config = dict(
    rope_theta=10000.0,
    rope_fraction=1.0,
    lr_mult_qkv=0.5,
    warmup_steps=200,
)
MLP neurons of a small language model. Each row is named by its layer, matrix (down: output weights) and neuron, and shows model dimensions 128-191. Each number is 128 + 32 x the weight over its row's rms, rounded and kept within 0 to 255.
After each neuron's rows, "fires before" lists the tokens most often just after its 100 highest values on Wikipedia text that the model never trained on.

L3.down625 [166 152 162 146 151 127 158 170 129 118 107 130 183  88 164 180 200 171 117 182 151 106 136  76 150  89  69 106 165 143 126 143 140 145  85  90  92 133 186 110 119 130 127 141  68  76 186 154 128 145 133 120 128 120 140 117 115 140 136 155  90 164 131 125]
fires before: " ", " T"

L18.down563 [125 145  94 115 118 184 188 114  99  92 124  93 144  89 144 165  99 135 101 124 104 164  88 120  76 165 176 104 113 111 126  79 135 176 149 136 153 137 153 128 167 103  26 173 145 138 172  98 120 160 128 137 122 131  95 172 138 148 129 163 134 136 121 113]
fires before: "1", "0", " (", "4", "2", "3"

L3.down213 [160  97 147 155 143 114 129 133 115 157 101  82 105  79 142 178 110 146 165  84 128 188 110 126 133 131 125 128 110 132 189 131  90 139 177 155 120 171 140 132 106 115 123 182 116 126 100  65 151  71 129  98 179  95 129 150 114  95 135 124 123 188 114 148]
fires before: " (", " ", "-", " |", "ed"

L18.down673 [ 88 167 161  77 173 136 140 111 189 136 139 153 130  94 110 118 143 120 125 109  97 154 169 130 124  71 154 121 117 154 111 172 139 171 145  74  94  70 124 106 187 155 102  89 120 164 152 184 167  69 113  69 131 102  91 112 125 153 107 112 159  72 139 131]
fires before: "2", "7", "6", "1", "4", "5"

L3.down286 [110 106 133  54 188 113 139 138 176 138 139 155 145 105 133 129  85 113 127 105 100 109 181 113 166 101 180 126  54 126 106 135  94 149 125 147 173 103 130 170 127  94 141 121 111 110  86 102 155  79 174 168 110 150 136 155 121 110 123 142 142 132 185  96]
fires before: "ts", "ted", "ived", "P", "ip"

L16.down297 [121 111  97 179 120 117 130  69 133 150 116 104 233 105 106 170 140 115  90 116 172 163  74 108 128 106  82 153 122 116 122 116  89 147 152 129 116 151  68 153 113 119 139 141  94 125 131 125 168  99 148 112 162 136 149 126  83 101 113 103  88 133 173 123]
fires before: " |", "ry", "er", ":", "ed"

L18.down122 [126 100 176 102 139 165 108 115 122 208 146  98 152 144  95 125  91 120  87 116 114 122 169  96 164 102 112 109 142 121 155 108 147 145 178 174 144 160 116  92 126 124 124  93 125 160 115 126 171  86 158 118  87 140 136 182  90 208 133 185 149 125 144 139]
fires before: "1", "id", "ult", "ul", "7"

L12.down731 [182 130 132 144 145  99 120 153 115 148 143 128 152 113  39 144 184 112  98 177 136  81 119 117 159 134 121 145 169 104  78 144 117 131  87  97 148 132 145 160  96 137 111 135 104  87 182 104 136 112 135  57  94 122 145 169  96 135 120 212 131 155 176 111]
fires before: " to", " that", ","

L12.down329 [144  45 129 136 119 142 159 134  60 135 120  98 133 123 176 165 137 120 115 146 133 148 105 138 131 115 133 132  74 126 145 133 105 139 120 150  31 107 171 152  72 165 118 147  60 111 106  83 104  91 123 136 111 159 180 153 121 180 106 115 108 115 110 101]
fires before: " |", " (", ".\n\n", " and", "ent"

L10.down264 [212  90 160 117 136 116 153 118 143 106 107 132  93  73 142 119 155 129 152 140 124 191 146  97 156  22  74 163 109 118 169 114 131 160 108  78 146 174 107 136 126 144 159 115 121  52 150 101 135 132 107  93 169 140  97 137 139 112  92 154 106 143 132 136]
fires before: " ", " M"

L10.down266 [156 110 216 136  50  77 102 133 131 123  80  99 125 102 165  81 166 149 121  67 221 101 131 104 120 163 156 147  96 155  62 187 126 114 123  91 146 150 102 124 194 171 144  88 167 120 123 107 134  80 153  87 160 135  65 145  93 177 126 140 121 127 153 136]
fires before: "1", "2", " "

L5.down35 [108  30 136 106 119  48 129 183 195 194 135 125 122 214 112 175 140 148 131 127 138 150 158 143  57 158  93 176 143 158 161 128 123 105  57 137  92 136 114 141 141 154  77 158 138 110 174 145  93 129 151  93 118 124 115 167 120 187 123 130 138 142 126 143]
fires before: "-"

L12.down766 [124 112 169 161 105  57  99 139 149 117  81 182 183 125  75 144 125 112 105  95  72 148 129 144 146 149 206 100 103 115 134  92 158  93 105 118  97 140 135 131 135  91 153 141 109 106 123 133 154  79 140 112 105  71 151  71 206 129  80 131 127 166  86 133]
fires before: "1", "0", "2", "r", "-", ":"

L15.down670 [117  71 156 118 116 181 147 138 103  95 106 105 167 151 105 135  95 137 158  87 198 131 137 169 117 122 104 143 123 151 176  65 169  68 167 112  86  96 133 168 148 142 144 135 191 101 102 180 125 128 118  88 138 110  95 126 105 171  98 118 116 113 116 150]
fires before: ",", " ", ".", " May"

L13.down313 [109  94 163 147 121 123 152 152  46 141 149  88  84 141 164 130  84 126 134 128 129 115 138 109 158 114 112 168 153 151 137 173 126  91 136  73 122 153  45 156 136 116 105  88 165 156 151 119 139 119 135 129 169 133  89 116  79 161 175  85 127 127 160 185]
fires before: "1", "2", "ially", "ed"

L7.down732 [114 105 154 151  83 148 161 128 158  83  82 159 115 143 126  96  58 118 148 176 126 153 172 158 128 116 138 119 113  99 212 105 120 145  60 191  76 127 130 128 137 155 132 183  97 109 160 159 194 103 101 152 140 166 126 102 105 147 116 154 107  82  88 144]
fires before: "5", "8", "7", "3"

L9.down121 [120 108  98 145 124 105 162  80 153 112 124 137 136 105 129 175 162 121  81 135 145 175 168 125 195  92 119  65  27 133 126 176  99  92 159 171 129 138 153  85  99 104 123 151 125 141 149  59 109 123 132 126 126  98 192 139 134  30 164 101  94  75 151 143]
fires before: "1", " as", "0", "9", "8", "4"

L16.down510 [177 140 135 104  90 165 223  81  99 125 176 137 156  77 169 139 107 148 104 180 110 151 175 117 140 131 128 155  95  32 152 144 123 122 143  38 133 134 186 125 151 122 200 160 181 144 103 135 137  83 121  77 104 132 148 113 205 160 127 214 119 120  85 136]
fires before: "3", "5", "9", "6", "7", "2"

L13.down94 [134  65  90  63  89 147 113 121 101 123 132 178 103 157  85 110 118  84 154 136 158 176 137 221 156 120 103 114 152 163 147  88 153 116  99 148 128 113 137  90 152  95 127 114 138 152 134 125 163  91  46  93 162  84  91 160  99 158 166 149 100 174  78 107]
fires before: ",", " ", ".", " is"

L18.down735 [ 92 122 115 155  64 153 174 126 143  90 174 153  96  99 209 175 139 161  78 151 105 168  90  50 170 130 130  76 131 159 184 123  90 114 148  89 140 104  99 114 128 122 150 126 161 189 145  70 140 125  93 120 142 128 198 222 184 123 146 145  83  72 106 138]
fires before: "2", "1", "7", "6", "ed"

L3.down705 [109  81 168 131 120 159 132 154 100 181 130 104 161 144 131  79 106  93 116 130  95 114 150 119 140 116  95 190 145  92 159 138 166 158 153 116  98 114  82  82 137 142 164 108  93  95 102 111 138 160 160  94 170 143 166 139 105 161 132 151  50 138 171 117]
fires before: "id", "earch", "ult", "ul", "erv"

L8.down154 [ 41 120  94 102 157  92 116 154 151 138 114 140 142  67  68 127 145 169 123  94 130 131 120 184 123 162 139 131 130  75 127 121  52  78 146 142 135 131 117 148  87 113 162 122 141 136 139 156 135 168 190 118 168 102  94  92 128 115 163 103 142 168 159 109]
fires before: "ia", " -", "ary", " ", "i", " L"

L10.down762 [113  86 107 168 100 180 150 158 118 152 113 123 135 131 161 143 195 114 177 117 132 182 148 185 103 133  89  86  99 143 127  84 131 105 171 115 132 167 128 119 147  96  40 136  88  99 172 160  92 132 108 104 132 127 128 104 106 141  63  29 134 150 170  88]
fires before: "ing", "ual", "es", "ien", "p", " to"

L10.down307 [144 134 162 171 100 137  98 113 196  91 109 133 102 134  91  94 122 147 133 164 155  91 113  87 144 110 147 126 136 155 160 147 123 140 111 105 128 149  88 139 164 152 125 168  69  75 122  97 162 201  52 100 134 121 106 123 177 195 152 181 128 101  45 131]
fires before: "2", "1"

L7.down84 [123  93 134  62 115 176 139 105 116 120 135 174 106 108 153 133 105 171 157 145 139  94  92 125 170 122 183 166 120 211 110 113 116  96 135  73 125 117 153 146 173 128  96 109 123 174  95 128 100 112 149  86 171 107  93  81 103 171  94 134 148 158 128 131]
fires before: "2", "1", "er", "3"

L13.down332 [117 114 120  68 143 149 116 113 172 125 103 124 122  47 110  92  96 173 116 133 140  87 114  77 123  86 127 161 146 126 174  94 134 115 154  94 120 145 124 125 120 159 172 151  74 128 150 185 109 136  93  99 170 137 123 149 162 132 120 166  84 125 153 121]
fires before: " in", " the", " with", " his", " a", " from"

L7.down444 [146  93 126 185 105 110 133  90 135  60 128 129 147 117 107 209 177 139 182 186 192 127  99 148 135  94 109  82 110 158 145 101 153  79 126 114 112 130 195 121 164 155 152 142 121 126 129  95 156 126 120 117 163 125  82 136 157 195  97 133  83  88 118 156]
fires before: ",", ".", ".\n\n", " |", "\n"

L16.down166 [ 88 117 133 255 100 152 102 129 145 142 172 106  98 105 175 126 116 112  99 102 130 141 125 116  68  95 135 123  64 119 149  98 148 184 137 144 111 154 129 125 173 111  52  83 184 168 115 108 124 145 112 150 109 191  92 110 139 187 152  50  76 118 103 173]
fires before: "2", "3", "6", "5", "1", "ent"

L8.down697 [133  59 158 141 103 165 116 117  77 112 154 178 110 177 132  76 120 112 139 118 111  61 140 103 106 119 131 180 175 105 225 150 137 136  54 103  70 151 146 120 139 156 117 129 136 167 139 150 160 102 149 117 115  84 137  82 100 149 118 105 116 132 104 105]
fires before: "1", "3", "2", "if", "4"

L15.down445 [ 98  82 152  97 135 134 148  38 136 160 147 117  82 168  67 123 142 106 149 111 164 139 158 107 140 103 103 146 168 121 106  87 131 151 131 189 118 135 180 108 158  91 125 150 121 119  78 143 169  54 125 129 139 146 113 155 126  98 120 123  61 131 126  85]
fires before: "1", "2", "ow", "im", "8", "3"

L10.down693 [105 118  97 138 146 110 175  73  79  64 169  57  86 115 108  94 147  79 172 121 118 194 119 145 128 143  76 119 120 153 141 119 155 104 133 113 113  75 147 129 155 103 107 182 131 141 144 134 131 124 137 109  56 149 109  96 126 147  85 148 149 127 167 113]
fires before: "ing", "ion", ":", " |", "\n", " to"

L18.down93 [194  86 186  95 106 149 156  81 104 134 109 108 151 173 136 102  77  99  76  51 101 149 117 141 120  46  92 149 131 113 100 105 156 174 113 192 155 127 144  79 159 115 109 132 121 152  92 113 156  85 168 106 119 111 127 117  68 128 165 138 177 154 125 212]
fires before: "1", "2", "3", "4", "7"

L2.down233 [ 86 177 134 106  97 119  74 106 124  46  96 145 130 128 189 145  92  39 161 164 111 130 170 137 160  57 154 125 144 125 146 144 115 149 143  88  90 121 135 176 193 130 138 121 106 146 179 192 123 113 130 136 158 148 106 111 111 167  94  77 113  87 151 119]
fires before: " ", " of", ",", "s", " sc"

L10.down477 [130  88 172 166 185 137 174 163 109 120 131 166 100 187 153  25 110 126 182 172 135 133 167 155 122  68 109 114 153 175 148 132  86 119 131  63 120 193 125 173 153 135 124 188 145  33 101 142 126 146 120  97  78  93 168 203 113 128  83 121 108  97  89  69]
fires before: "ts", "th", "t", "ur", "ret"

L10.down568 [212 130  77 154 143  88 188 128 113 165 147 131 114 194 145 149 187 108 148 145  91 164 130 157 117 100  83 113 114 135 177 189 124 104 159 145 147  83 151 114 133 132 102  89 179 132  72 133 167 137  96 100  57 189 126 115 127 136 128 138 128 166 179 108]
fires before: "–", " |", "on", ":", "6", "′"

L10.down295 [113 151 130  97  95 149  91  88 128 119 100 169 138  83 162 131 134 118 116 159 140 147 141  66 157 135 163 149  61 135  96 120 127 174 122 121 122 158 160 125 199 158 118 134 129 158 143 121  86 116 170 195 190  97 152 116 143 149 193 114 190 119 138 117]
fires before: "2", "1", "0", "3", "ter", "ling"

L7.down588 [141  92 140 126 120 114 239 180  94 109 173 145 102 101 137 145 194 141 166 184 160 157 118 108 125  75 135 212 133 115 163 128 128 109 125 145  96 173  97 122 164 133 192  99 120  93 165  83 126 144 131 129 142 151 170 145 111 119 105 104  93  94 151  95]
fires before: "==", "===", "\n\n", "|", "The"

L18.down693 [163 123 106 157 176  79 123  93  81 125 166 141 110 140 106 151 133 147  88  61 119 118 134 121 158  74 118 117 118 117  98  64 121 116 104  88 131 166 210 100 101 152 247 127 125  93 138 146 148 103 128  97 122  70  76 150 107 120  86 167 150 118 143 150]
fires before: " that", " the", " he", "ed", " to", ","

L18.down5 [100 133 152 146 109  93 157  62 164 121 113 131 132  63 159 146 134 156  86 117 135 118  27 140 116  98 124 158 137 122  76  73 115 129 113 131 110 166 135 140 180  97 160 106 109 130 129 173 142 129 107 171 115 122 173 118 124 200 166  98 146 120 139 133]
fires before: "7", "8", "4", "1", "5"

L12.down603 [160  98 133 110 161 149 144 205 111  72 158 164 175  90 176 109 145  81 158 177 159 116 117 106 106 114  91 141  66 168  98 171 124 106  75 108 140 129 174 121  84 165 113 112 172 102 100 102 145 100 101 132  90  88 135 132 144 145 103  99  93 126 107 142]
fires before: " ", "1", "8", "0", "f"

L16.down524 [ 79 101 138 164 121 104 133 130  58 152 169 182 181 112 117  76  93  92 104 100 101 172 110 108 119 102 134 158 109 128 124 191 100 124 120  96  41  90 111  94 164 129 166 151 147 130 155 133 164 137  79 124 102 126 127  67 139 171 131 137 157 211 146 143]
fires before: ",", "0", "5", "2", "3"

L13.down360 [202  45 100 148  81 139 108 117 114  88 140 100 159  86  75 130 133 216  92  84  99 113  98 143 151 152  92 145 147  83  93 106 157 145 172 152 141 145 134 151 122 131 115 150 130 164 163 178 149 157 146 164  62 135 128 178 148 146 111 103  77 124  82 183]
fires before: "ian", "ia", "iet", " |", "ra", "i"

L15.down288 [ 51 119 167 119 157 165 118 128 146 104  93 193 181 141 148 126  64 140 178  26 106 113 101 114 204 103 174 172 145 145  69 131 106  89 107 102 177 103 149 134 126 183 154 168 136  90 133 113 149 151 107 123 132 136 141 147 111  85 112 102 151  76  88 107]
fires before: "1", "2", "3", "4", "5", "6"

L8.down87 [155  93 143 171 144 135  92 124 116 164  63 144 188  84 149 190 126 139 174 166 137 126 119 135 116 128 159 167  74 156 182 125  92 111 119  95 118 138 126 101 110 102 117 167  84 107 153 128 128 192  94  94 107 175 127 112  80 142  95 180 127 163 115 134]
fires before: " |", " ", " (", " S"

L15.down473 [188  86 140 110  92 160 144 124 171 112 140 103 153 137 149 145 109 113 104 133 170 152 128  97 131 126  90 119 147 170 143 133  64 114 193 166 106  85 139 134  90  44 128 172 108 163 160  52 146 147  27 141 110 128 169 158 170  73 160 104 127 119 123 117]
fires before: " |", " |\n", "4", "5", "1", "%"

L16.down652 [111  67 151 136  76 150 147 157 132 168  83 117  75 174 126 207  77 162 124 125  87 195 163 157  64 179 122 154 159 138 121 149 149 165  89 132 116 129 174 145  98 117 195  92 122 160  92 140 160 179 157 108 104 142 108 146 122 137  67  81 105 149 160  55]
fires before: "-", "|", "0", " "

L15.down363 [147 148  91  97 173 155 107  86  71 144 149 189 129  67 173 185 141  95 120  69 170 153 147 119 144 125 110  94  91 114 190 146 129  95 132  71 156 143 140  97 161 156 128 100 137 123 111 171 151 110 102 135 145 131 143 117 100  86  91 162  99 152 183 190]
fires before: "ed", "s", "ly", "ing", " the"

L15.down91 [171 118 133 106 156 123 113 115 105 119 149 134 139 154 151 162  91  71  64 111 161 139 130  49 148 180 138 112  26 132 125 147 107 143  82 148 105 135 119 149 149  68 171 129 172  62 132  83 132 109  89 174  85 169 130 148 112 134 113 196 154 116  76 209]
fires before: "ed", "ing", "s", " of"

L8.down153 [ 89 143 128 134 150  85 139 171 152  79  74 117 169 187  95 165 112 177 194 125 111  86 161 166 167  89 176 174 129  96 153 124 120 209 147  62 146 138 131 141 108 105 122 123 152 145 191  83  75 136 147 102  93 125 140  93 166 138 112 158 134 129  95 117]
fires before: "ut", "ing", "ent", " of", "ed", "ution"

L7.down234 [209 154 165  93 103 129 209 105 121 110 111 144 206 121 182 121 122 109 145 187 151 145  76 102 199 126 110 114 156 163 169 131  59 128 162  83 105 149 149 130 150  74 152 161 137 132 169 120  82 142 154 132 166  86  60 101 164 192 121 128  82 194 136 133]
fires before: "==", "In", "===", "The", "H", "or"

L2.down424 [137 165 135 112  91 112 108 154 115  90 140 199 131 124 110 215  97 174 135 136 108 143 168  56  77  75 148 161 121 111 119 129 173 111 124 121 142 157 158 133 113  24  91 123 135 142 141  19  82 138 158  89 103 151 148 155 151 155 106 117 105 146 130 115]
fires before: "s", "ed", "ic", "or", "ive", "ural"

L18.down362 [187 158 138 148 154 196 142 101 134 114  96 131 135 150 171 119 120 140 139 120 156 113  62 148 101 155  92 128 158 131 158 119 151 148 141  92  97 143 109 168 152  92  98 134  85 110 106 146 153 191  91 139 112 133  71  64 132 132  84 144 175  58 125 147]
fires before: "ed", "ing", "ative", "at"

L16.down229 [ 84  54  83  80 163 127 144 150 103 150 121 125 136 152  87 103 112 108  99  99 182 156 215 140 169 184  87 105 101 109 138 135  90 107 172  96 114 108 182 126 111 120 122  89 185 108 171 122 155 179 125 133 141  97 146 170 137  94 151 132  83 150 147  96]
fires before: " ", "en"

L18.down656 [ 66 160 103 146 130  95  83 134  75 109 135 138 116 126 135 167  95 162 120 183 127 180 103 135 132 114 191 175 124 186 166 114 160  59 161 111 187 123  66  90 175 122 157 154 126  81  87 152 184 116 141  76 145 129 142 128 133 107 128  84 149 111 185 112]
fires before: "1", "0", "2", "urch"

L12.down7 [110 127 132 136 146 135 115 151 103 136 110 133 158  44 118  86 124 154 153 124 130 131 169 123 106  96 129 165 172 124 139 206 127 116 228  39 114  96 133 150 122 149 184 202  91 101 116 168 100 153 136 129 114  55 156 112 101 128  87  69 134 191 163 125]
fires before: "0", " the", " m", ","

L5.down202 [126  86 155 116 150 108 172 136 138 149 198 117 128 154 132 106  45 142 146 147 125 151 131 100 177  95 116 159 178 158 110 154 117 125 160 146 163 187  96 113 156 125 111 122 127  91 152  96 113  98  95  54  88  87 144 113 160 161 144 134 158 100 147  85]
fires before: "ter", "ced", "th", "t", " from", "a"

L13.down181 [115 153 120 119 102 110 162 149 154 153 137 116 146 121 153 113 129 128 128 162 117 153 119  83 134 134 130  96 129 169 171 127 110 172 108  93 218 158 112 128 133 123  84 132 107 158 184 163  89 155 126 107 146 155  73 115 116 151 139 155  77 197 233 120]
fires before: "ed", " a", " the", "s", "ment", "ing"

L2.down399 [150 165 140 152  99  88  94 119  83 120  96 113 142 137 123  61 118 106 127 129  53  87  97 107 206 121  95 143 101 108 215 186  86 149  70  98 144 118 156 126 111 140 107 170 123 175 169  66  73 140 189 147 111 168 154 112 128 147  95 128 110 117 118 130]
fires before: "ing", "s", "ed", "ers", "er"

L9.down727 [112 172 110 146  99  97 157 118 107 124 133 101  78 119 154 105 242  43 156  89 136  61 115 115  91 120 126 157 136 176 130 159 146 134 155 175  82 141 118  92 155 164  75 106  95  82 120 118 102 101 105 119 159 176 118  97 109 119  84  97 166 189 166  44]
fires before: "ing", "ial", "ation", "ip", ")", "es"

L18.down562 [ 83  86 159 121 141  88 133 150 144 163 124  91 194 142 102 145 115 100 142 190 117 116 136 113 115  78 139 144 183 103 132 173 123 201 112 146 130  78  89 150 130 115 123 152 167  69 138  73 192 110 155 124 121 156 161 159 155 123 148 108 134 102 106 115]
fires before: "ution", "u", "ved", "v", "ue", "ent"

L9.down254 [146 146  82  95 164 120 107 112 112 148 135 130  77 149 146 127 172 148 151 175 154 167 110 127 112 120 105  98  84 162 137 137 116 151 148 123 162 184 118 102 153 121  88 140 103 151 159 170 157 125 188 101 192 128 130  89  78 115 123 163 107 182  80  89]
fires before: "te", " as", "ary", " the", "ing", "i"

L3.down59 [147 104  99  96 147  78 136 203 147 117 129 179 179 157  91 152 103 156 129 155  78 146  98 124 122 113 101 211 121 121 234 184 133  95 105  59 135 119 173 116 125 115  99 160 124 114 119 106 120 123 131 143 141  84 101  85 110 140 146 100 165 204 106 141]
fires before: "-", "st", " V"

L10.down291 [117  88 125  75 195 117 197 105 200  98  70  80 134  99 112  84 168 111 125 117 162  90  98 122 157 129 157 168 121 215 146 160 115 128 181 142 140 171  97 163  83 115 168 130 104 103 112 124  86 136 126 145 131 127 144 153 192 152 128 129  77 164  86 122]
fires before: " the", " a", " his", " its", "en"

L13.down258 [192 122 140 164 173 151 142  86 119 112 104 106 133 100 149 139 132 135 124 106 121 156 115  94 113 117  95 132 135  82 117 107  81 107 116   0 106 120 151 142  92 186 159 124  96  91 157 153 168 173  94 165 117 131 148 119 105 147 136 162 117 145 129 107]
fires before: " "

L18.down573 [112 128 101 152 140 141 103 125 136 132 103  81  91 137 148 121 117 177  83  69 105 145 213 161 116 120 163 115 112 145 120 114 137 123 124 187 146 117 152 102 137 184 118 132 142 162  68 110 129 134 149 135 168 137  77  86 140 144 162  95 160 138 144  64]
fires before: "1", "2", "3", "6"

L16.down202 [151  88 147 155 120 116 140 140 130 125 128 148 177 114 193 141  85 142 115 103 119 131 160  96  99 102 129 122 129  93 168  85 152 120 129 131 107 112  92 115 133 120 209 100 187 169 131 120  64  83  82 105 147 135 133 122  93 161  99 114 121 117  72 150]
fires before: "1", "0", "7", "6", "2", "4"

L16.down361 [149 109 181 135 101 165 203 128  80 206 133 154 141 171  85 176 107 195 127  65  82 200  96 159 152  98 158 164 152 130 193 158  88  60 151 121 171 128 115 109 128 131 144  97 150 149  83 136 147 124 136 111 108 151 150 153 146 128  74 104 122 108 175 105]
fires before: "|", "==", "-", "The", "==="

L8.down85 [163 156 132 161  98 148 137 167 155  79 122 144  96 128 161 132 142 101 162 182 202 153 121 138 169  99  40 182 126 173 130  38 151 131 125 107  81  84 151 192 158 186 114  98 179 163 149 148 156  99 144  98  94 132 108 169 147 179 137 160 131 125 147 103]
fires before: ",", " the", " he", " "

L15.down490 [125 107 115 170 140 131 113  86 157 124 101 208 162 176 137  97 191 150 127  72 141 133 123  82 115 100 113 122 122 110  91 119  80 120  63 133 117 120 141 127 112 109  96 178 142 131  99 120 160  68  82 110 120 128 147 133 123  77 137  99 101 131  89  74]
fires before: "1", "2", "re", "age", "born"

L3.down112 [106 149 129 135 162 128 159 136 122  96 110  91 114 147  88 133  43 101 114 145 171 107  95  32 171  93 163 187 123 151 126 172  86 130  98 107 148 153 134 183 109  92  88 125 144 152 172  58 136 106  83 145 138 156 101 132 130 218 137 137  49 150  98 146]
fires before: "ed", "ur", "or", "ing", "s", "ion"

L13.down451 [ 94 116 159 136 108 113 140 125  67 150  65  78 181  88  85 107 139 115 109 153 112 116 150 183 117 176 108 138 151 114 115 128  64 113  87 101 122 102 141 156 109 144  63 121 114 111 224 113 133 148 125 111  77 141 129 129  55 152 114 161 136 131 178 126]
fires before: " to"

L18.down658 [205 114 136 129 127  68 159 110  90 121 106 115 134 194 102 134 123 132  91 137 129 158 118 106 141 135 140 170 164 159 141 101  75 162 135  49 140 182 121 123 139 154 116 152  97 112 154 154 142 129  91 131 130 176 139 150 143 170 151 100 127 139 108 109]
fires before: ":", " |", " |\n", "andid", "ate"

L16.down298 [118  83 157 187  90 155 165 161 111 108 105 147  77 193  68 130  80 159 168 148  84 104 161 153  82  99 136 127 136 115 158 141 147 101 156 124 122  94 150 129 165 117 119 116 144 109 142 120  90 135 126  99  95 162 147 141 121 168 121  99  72 123 125 126]
fires before: " ", ",", "ence"

L8.down52 [186 123 171 113 164 108 121 153 124 139 162 142 179 147 132 157 141 125 116 161 172 163 157 138 152 116 139 123  84 173 160 111 129 169 112 146  69 143 107 119 148  80 117 124  66  99 178 135 126 159  88 154 111 103 103 148 158 160 111 113 110  91 149 179]
fires before: "1", "3", "2", "0", "9"

L8.down747 [152  85  92  78  96 158 195 118 134  76 139 150 142 146 133 108  84 135 142 178 124  72 184 117 135  98 136 147 143 126 151 108 150 112  90 124  86 128  64 141 119 134 136 113  96 132 161 119 162 159 103 160  73 115 131 100 170 133 111 182 192 165 118 165]
fires before: " |", "5", "2", "3", "1", "7"

L8.down222 [102  61 152 163 149 190 134 168 122 187 135 140 118 122 161  99 190 181 124 168 150  98 151 148 158 156 137 116  82 130 152 145 129 155  69 116 142  62 165 153 174 129 170 148  91 104 149 138 109 109  37 134 107 152 154 178 134 161  95 152 114  92 106 125]
fires before: "2", "1", "pl", "e"

L16.down233 [184 105  60 138 117 145 105  91 146 129 110 116 156 101 113 130  94 189 150 105 161 138 115 133 121 112  97 137 158 158 188 118 144 114 147 113 189 120  72 105 148 166 172 114 106 104 130 101 140 113  89 103  77  98  81 121 172  84 194 126 139 140 132 107]
fires before: "0", "2", "1", "4", "5"

L5.down588 [ 95 127 150  95  89 204 124 147 180  99 140 157 159 179 128 128  62  86 127 172 117 149 133 132  88  88 163 157 131 150  90 139 166 146 132 104 103 115 108 139 126 110 152 113  97  87 129  92 174 145  83  78 168 170  93 118 120 152 102 172 155 122 166 127]
fires before: "1", "2", "ra"

L3.down635 [115  92 118 207  82 140 129  99 175 160 112 160 125 118 189 150 138 179  81 172 114 126  68 126 119 144 144 111 163 132 149 117 177 108 138  31 134 160 127 156 144 125 156 134 118 113 105 107  99 111 128 112 110 105 209 102 180 158 113 236 171 162 100 125]
fires before: "1", "2", "0", "7", " A", " "

L12.down578 [179 171 158 143 106 146  97 129 140 114 153 186 161 126 148 197 141 159 197 165 118 136  92  49 125 158  48 173 111 129 130  96 120 130 137  54 114 168 197 137 120 173 154 208 150 120 156 138 156 188 121 131 143 144 116 135  97 126 130 106  75 139 143 102]
fires before: " ", " Rep"